{"n_layer": 8, "n_kv_head": 6, "activation": "tanh_gelu", "norm": "layernorm", "norm_place": "pre", "attn_scale": 0.125, "parallel_block": false, "init": "trunc", "init_std_down": 0.00593, "beta1": 0.9, "weight_decay": 0.42, "grad_clip": 1.0, "schedule": "wsd", "doc_mask": false, "dataset": "wikipedia_en"}
MLP neurons of a small language model. Each row is named by its layer, matrix (up: input weights; down: output weights) and neuron, and shows model dimensions 64-159. Each number is 128 + 24 x the weight over its row's rms, rounded and kept within 0 to 255.
Before each neuron's rows, "fires before" lists the tokens most often just after its 100 highest values on Wikipedia text that the model never trained on.

fires before: " the", " his", " her"
L4.up1024 [114  98 182 123 142 102 116 134  56 151 125 125 124 134  77  89 174 180 113 144 130 111 133 180 135 147 107 133 109 137 102 133 111 135 113 146 154 149 149 127  87  91 110 123 126 107 140 152 121  65 142 100 114 123 130 161 175 125 137 157 147 145 140  90 132 127 157 147 145 139  89 171 135 110 147 135 136 137 202 152 185 160 145 156 130 114 140 152 123 132 113 135  88 139 113 117]
L4.down1024 [122 142 163 168 125  81 106 140 120 104 133 126 114 151 106 164 117 140 107 105 121 104 139 118 129 132 132 101 129 162  77 116 115  99 155  94 121 160 126 179 121 134  92 139 130 175 145 149  93 127 124 141 126 110 157 128 119 139 160  61 116 157 104 136 175 128 116 129 139 153 110 134 139 130 115 152 140 140 146 154 139 119  98 128 101 103  90  84 122 129 203 136 182  93 164 188]

fires before: "|", "==", " ", "===", " the"
L4.up642 [162 124  90 149 111 128 152 168  93 153 155 108 124 116 136 141 130 117  97 130  86 147 167 136 104 138 118 140 108  94 144 143 126 152 105 128 101 154 126 112 127 122 147 100 155 103 143 157 145 166 148 203 118 147  90 164 150 125 136  78 150 138 153 118 151 118 111 160 147 179  83 148  96 121 155 114 151 132 139 140 124  92 102 131 105 128 104 119 105 134 105 127 121 165 155 126]
L4.down642 [139 134 135 151 162 117 150 158 137 165 123 106 154 144 108 134 128 106 149 126 127 118 179  98 136 134 117 158 125 120 123 126  74 126 154  91 126 131 102 130 148 140 167 122  67 129 111 169 114 111  78 105 164 106 147 121 130 113 122 100 141 147 128  70 124  90 149 121 108 128 163 115 134 128 108 106 149 131 166 121  99 120 151  88 126  98  77 115  88 158 147 134 162  98 181 124]

fires before: " ", " the"
L4.up1052 [115 138 112 139 141  99 143  97 121 100 148  92 144 155 108 125 128 155 146 141 154 161 127 125  63 129 133 108 152 175 128 117 123 161 110 151 141 127 157 150 120 144  88 145 174 133 122 170 126 139 147 130 149 142 193 137 130 176 133 108 138 164 133 110 144 128 133 159 168 147 103 122 136  97 138 121 118  89 121 128 153 105 153 147 109 101 124 103 128 145 156 175 101 148  87 127]
L4.down1052 [ 94 106 181 151 121 136 134 168 108 146 150 125 145  74  95  98 136 122 144 111  99 119 131 171 116 115 139 114 131 133 153 166 146 141 166  91 114 174 106 158 148 142 121 158 118  80 136  87 107 144 111 143 111 125 125 159 132 147 148 129 158 102 126  90 142 141  91 114 138 123  96 131 112 132 135 105 144 152 130 103  83 104 184 158 138 111 102 150 109  90 108 115 139  92 130 127]

fires before: " |", " "
L4.up873 [111 113 190 121 146 157  92 124 107 172 135 108 169  87 104 170 128  97 132 134 101 112 132 123  93 146 154 120 133 125 123 132 131 159 107 136 140 137 120 112 161 129  92 107 160 121 110  91 141 151 140 151 108 147 164 126 103 138 117 143 131 139 147  97 132 101 102 143  94 108 103 125 122 148 186 128 154 160 152 123 169 117 145 115  99 117 125 131 135 113 120 136 113 192  89 118]
L4.down873 [ 99  83 106 105 150 134 126 133 147 114 139  75 129 107 140 148 109  74 126 150 108 124 127 158 139 102 156  85 151 163 152 139 113 155 113 154 138 164 105  99  72 195  90 127 106  83 113  84 136 109 105 159 133 138 128 137 132 112 156  99 191 136 105 145 114 120  95 143 106 153 109 152 147 122 138 125 150 124 177 109 147 103 130 151 137 168 132 135 142 146 109 146 121 160 119  95]

fires before: " |", "20", ":", " by", "19"
L4.up155 [106 139 139 122 148 149  88 125 106 112 136 130 131 154 105 155 154 155 117 138 154 100 123 129 100 122 131 117 120 170  94 144 129 121  98 141 108 170 146 136 166 138  99 127 115 135 103 125 140 143 136 130 111 120 153 175 138 129 173 172 146 111 135 111 134 108 123 139 104 134 115 126 129 117 161 118  84  93 123 165 162 141 153 142 113 123 169 140  92 102 124 150 109 132 126 117]
L4.down155 [146 130 133 127 179 121 134 151 137 117 136  81 127  87 116 103  92 175 139 138 132 154 149 127 132  96 115 104 112 139  69 153 174 151 186 131  94 106 159 132 122 170 118 128 134  99 149 180 120 105 167  76 106 103 162 116  91 125 101 140 179 106  88 102 152  87 126 149 127 126  99 131 121 139 132 175 149 138 161 115 128 153 155 103 120 163 113 127 138 149 126 159 186 130 113 126]

fires before: " |", "1", "20", ".", " -", "19"
L4.up1067 [151  71 198  94 134 165  85 129 123 136  96 114 119 179 130 112 155 137 157  96 137 102 106 109  94 140 158 127 106 156 120 143 118 147 120 125 159 144 140 108 107 154 117 130 165 122  93 139 138 138 136 134  77 150 152 167 127 144 148 162 148 140 132 144 129 118 115 149 142 122  59 158 120 120 141 112 131 153 146 112 133 146 136 115 139 163 144 138 137 116 126 147 127 154 113 151]
L4.down1067 [130 139 135 170 125 106 113 168 134 159 144 127 103 150 127 118 168 127 152 126  88 100 150 134 181 109 104 132 128  97  85 179 192 123 133 101 127 148 161 188  91 104 117 135 115 122 158 135 144 131 158 110 145 134 134 120 114 105 148 101 147 131 119 127 151 125 127 113 103 138 127 132 166 156 154 129  99 161 159 118 117 142  86 122 148 116  98 126 117 152 163 152 150 141 120 156]

fires before: " the", " his", " her", " which"
L4.up803 [170 121  97  77 160 133 127 104 121 126 156 172 162 159 134  87 144 148 119 172 130 147 161 141  87 131 160 145 128 119 150 151  84 141 110 116 174 160 128  96 103 131 159 116 152 108 138 127 121 126 171 144 142 123 137 131 129 112 142 136 121 105 149 117 183 105 121 119 108 135 102 110 140 115 128 112 138 123 140 117 145 154  99 136 152 133 111 150 101 104 120 117 121 138 142 149]
L4.down803 [140 168 122 139 137 116 117 117 109 132 116 112 161 123 107 132  69 130 129 105 113 143 128 117 109 126 130 159 119 178 158 108 109 136 131 104 141 135 139  47 144 114 140  98 128 141 115 114  97 148 110 129 133 137 126 146 143 141 136 131 132 118 143  95 164  97 123 113 137 120 123  88 116 107  95 116 128 112 162 128 130 122  95 132 109  88 123 113 133  91 147 166 150 123 111 122]

fires before: " |", ".", " ", ".:"
L4.up951 [122 104 129  85 145 140 127 126  97 126 128 130 143 151 134 151 137 139 115 136  94  85  91 155 102 120 162 137  94 140 116 191 155 114 112 127 157 136 139 128 100  96 113 104 182 102 102 148 134  99 121 151 103 148 176 111 138 132 119 130 175 121 114  94 117 124 126 162 122 126  72 113 127 116 156  81 180 161 156 149 168 154 127 140 126 122 129 175 151 112 100 188 109 187 162 113]
L4.down951 [103 159 109 117 148 117 121 165 123 125 156 149 117 140 156 130 121 140 118 104 115  89 103 155 119  83 128 114 161 156 126 129 146 118 178 133 116 104 122 116  89 107 137 113 141 143 146 129 135 110  82 156 127  96 139 135 127 116 150 114  89 201 104 158 141 157 126 108 114 120 115 141 148 110 131 114 112 140  85 109 105 107 113 113 140 133 141 130 104 120 157 118 143 117 150 120]

fires before: "19", "20", "18"
L4.up1161 [128 113 131 138 137 100  54 151 164 105 105 168 135 111 165 131 144 155 101 165 127 134 128 135 127 137 100  95 117  89 142 173 108 114 106 127 157 136 108 129  94 157 127 131 110 130 130 112 118 137 157 131 135 139 126 138 102 140 160 134 126 160 144 154 101 120 131 161  91 145  95 162 183  95 107 102 123 102  88 128 137 150 108 122 122 123 148 150 149 125 136 123 138 102 115 105]
L4.down1161 [165 159 118 142 120 173 103  95 193 163 119 129 126 105 151 162 127 164 126  98 115 143 116 105 143 114 128 127 132  97 117  94 174 136 110 186  97 113 134  87 110 149 121 123 134 120 166  96 145 106 110 157 112 129 127  95  81 104 179 156 120 123 124 149 121 152 145 125 102  99 119 113 136 142 147 140 118 125 132 119 138  98  97  96 110 193 139 143 115 135 163  90 135 150 114  92]

fires before: " |", "19", "7"
L4.up691 [101 125 117 100 143 121  68 137 115 142 147 157 137 101 122 141 108 134 114 151 131 120 122 107 149 156 144 128  92 190 159 119  76 103  87 172  82 165 153 110 118 130  95 164 111 123 120 149 149 147 139 103  74 139 142 157  95 106 111 177 128  90 149 152 109 104 137 128 112 155  93 115  86 136 108 122 114 133 125 145 156 157 136 145  86 128 170 148  97 146  99 160 137 150 121 118]
L4.down691 [107 112 131 129  74  92  99 140 129 130 146 109 115  82 166 125 134 133 102 136 153 177 160 120 134 148 143 109 125 132 118 112  94 121 108 138 164 129 146 142  71 147 109 153  97  70 146 114 123 135 142 119 120 120 121 118 114 120 158 133 170 173 160 149 114 151 127 110 132 129 148 145 126 129 142 125 102 111 135 106 122 104 153 105 104 146 172 124 148 126 106 126  96 151 112  96]

fires before: " |", " \"", " ", " Liberal"
L4.up1234 [126 122 171 156 147 137  84 138 110 171 107 138 133 153 124 170 142 119 134 103 103 123 123 152 119 144 149 124  99 156  77 166 121 198  98 133 118 153 133 119 150 110 105 165 117 129 132 136 120 128 146 167 123 174 138 175 129 108 112 150 160 156 173 129 132 121 129 151 117 124  78 130 109 179 150 143 116 111 171 148 145 161 152 140  83 131 106 181 110  98 116 133 120 172 147 114]
L4.down1234 [101 136 149 114 112  67 125 111 163 130 110 123 104 116 179 114 131 132 147 142 104 123 122 189 149  93 142 103 123 140 105 181 116 145 133 114 142 140 114 127  54 113 116 164 121 132 130 148 128 138 110 142 133  96 138 111 159  94 140  99 165 133 143 123 157 140 127  82 129 123 157 145 148  68 127 144 109 112 136 119 151  86  82 144 102 119  65 162 100 133 105 143 130 151 148 118]

fires before: "==", "===", "|", " |", "In", "-"
L4.up594 [106 155 155  93 103 137 132 157  60 119 156  93 122 141 114 169 124 134 112 127 106 124 114 143 124  75 127 116 125 129 121 115  61 136 124 128 114 149 142 117 111 121 135  97 135 148 110 166 107 162 133  84 147 163 134  97 129 130 160 127 125 126 166 108 114 121  68 139 184 125 105 148 130  99 128 107 149 116 145 149 157 121 162  59 113 106 162 129 106 101 123 126  93 147  99 119]
L4.down594 [199 159 119 133 124 125 136  93 126 172 132 128  99  80 169 144 100  80 109 124 125 175 142 119 134  72 129 151 134 121 172 128  99 156 125 189 159 130 148  94  97 115 130 129 118  67 137 138 142 123  86 115 140 133 116 141  88 143 136 103 144  97 143 161 112  77 157  93 150 136 124 108 134 124 129 118 132  72 156  78  76  96  85 116 108 114 141 173 113 150 139 113 102 138 138  86]

fires before: " |", " ", "%", "′", " the"
L4.up380 [120 108 131  97 166 100 134 115 128 128 119  79 163 105 135 130 120 121 146  91 132  78 159 162 130 118 116 106 132  80 148 115 126 133  91 110 140 125 104 117  90  90 109 140 106 136  81 162 171 143 127 128 126 130 145 133 162 118  89 183 115 133 168 139 100  89 129 124 106 158  97 129 128  84 128 144 160 162  98 129 151 127 143 128 126 116  96 107 144 109 136 110 115 190 109 126]
L4.down380 [114 141 137 108 132 146 128 120 129  93 139 108  90  94 157 122 133 101 138 110 127 126 146 165 123 109 126 114 164  97 126 130 103 137 135 107 120 141 153 130 132  93 117 133 137 120 119 141 109 148 149 111 155 166 130 108 102 161 167 145 116 138 130 165 124  94 128 141 142 130 180 122 128  86  97 132 109 102 140 172 136 147 135 141  92 132 139 149 101 121 129  90 165 156 149 115]

fires before: "-", " ", "6"
L4.up35 [133 160 131  90 137 166 118 129 125 154 126 137 139  89 122 158 158  99  69 133  93 121 133 145 137 149 159 123  99 153 163 118 110 145 110 136 112 155 131 105  87 104 134 169 128 119 138 153 107 165 148 131 124 173 145 121 119 122 164 137 157 119 124 130 153 105 112 149 105 168  81 146 129 119 134  82 131 144 164  94 144 127 129 144  82 111 115 149 153  70 101 141 114 166  98  73]
L4.down35 [139 151 151 134  83 113 131 157 150 134  99 149 135 108 158 121 127 120 111 176 133 163 140  92  85 110 146 125 122 121 118 118 146 108 123 133 141 133 138 160 108 109 160 146  87  96 151 140 128 151 124 178 116 139 130 101 120 133 157 117 162 146 132 108 160 120 108 114 131  97 108 149  98 132 130  81 135  90 140  99 120  99 131 138 116 176 147 128 142 157 113 156 112  87 120 112]

fires before: "19", "20", "18"
L4.up1108 [120 135 165 108  87 145 125 140 127 100 108 129 142 121 133 126 158 118 127 136 104 160 132 103 116 157 165 138 123 126 150 158 108 111 117 131 161 162 139 110  75 140 114  65 196 116 135 105 133 137 140 145 103  96 148 153 111 108 166 117  97 113 108 123 104 145 148 186 159 126  88 147 147 128 181 104 135 150 132 100 104  98 121 184 138 146 141 171 171 135 162 118 136 110 122 121]
L4.down1108 [136 128 144 132 142 150 149 137 162 138 114 106  93 125 111 101  86 130 127 158 152 153 102 167  95 123 165 122 139 101 119  93 167 139 125 124 149 125 115  96 127 121  88 130 133 101 157 121 126 149 151 113 100 191 125  75 146 134 141 102 128 117 119 137  97 133 119  53 124  74  93 107 120 146  68 108 140 155  93 138 159 180  97 111 146 131 136  85 125 125 125 118 109 135 143 124]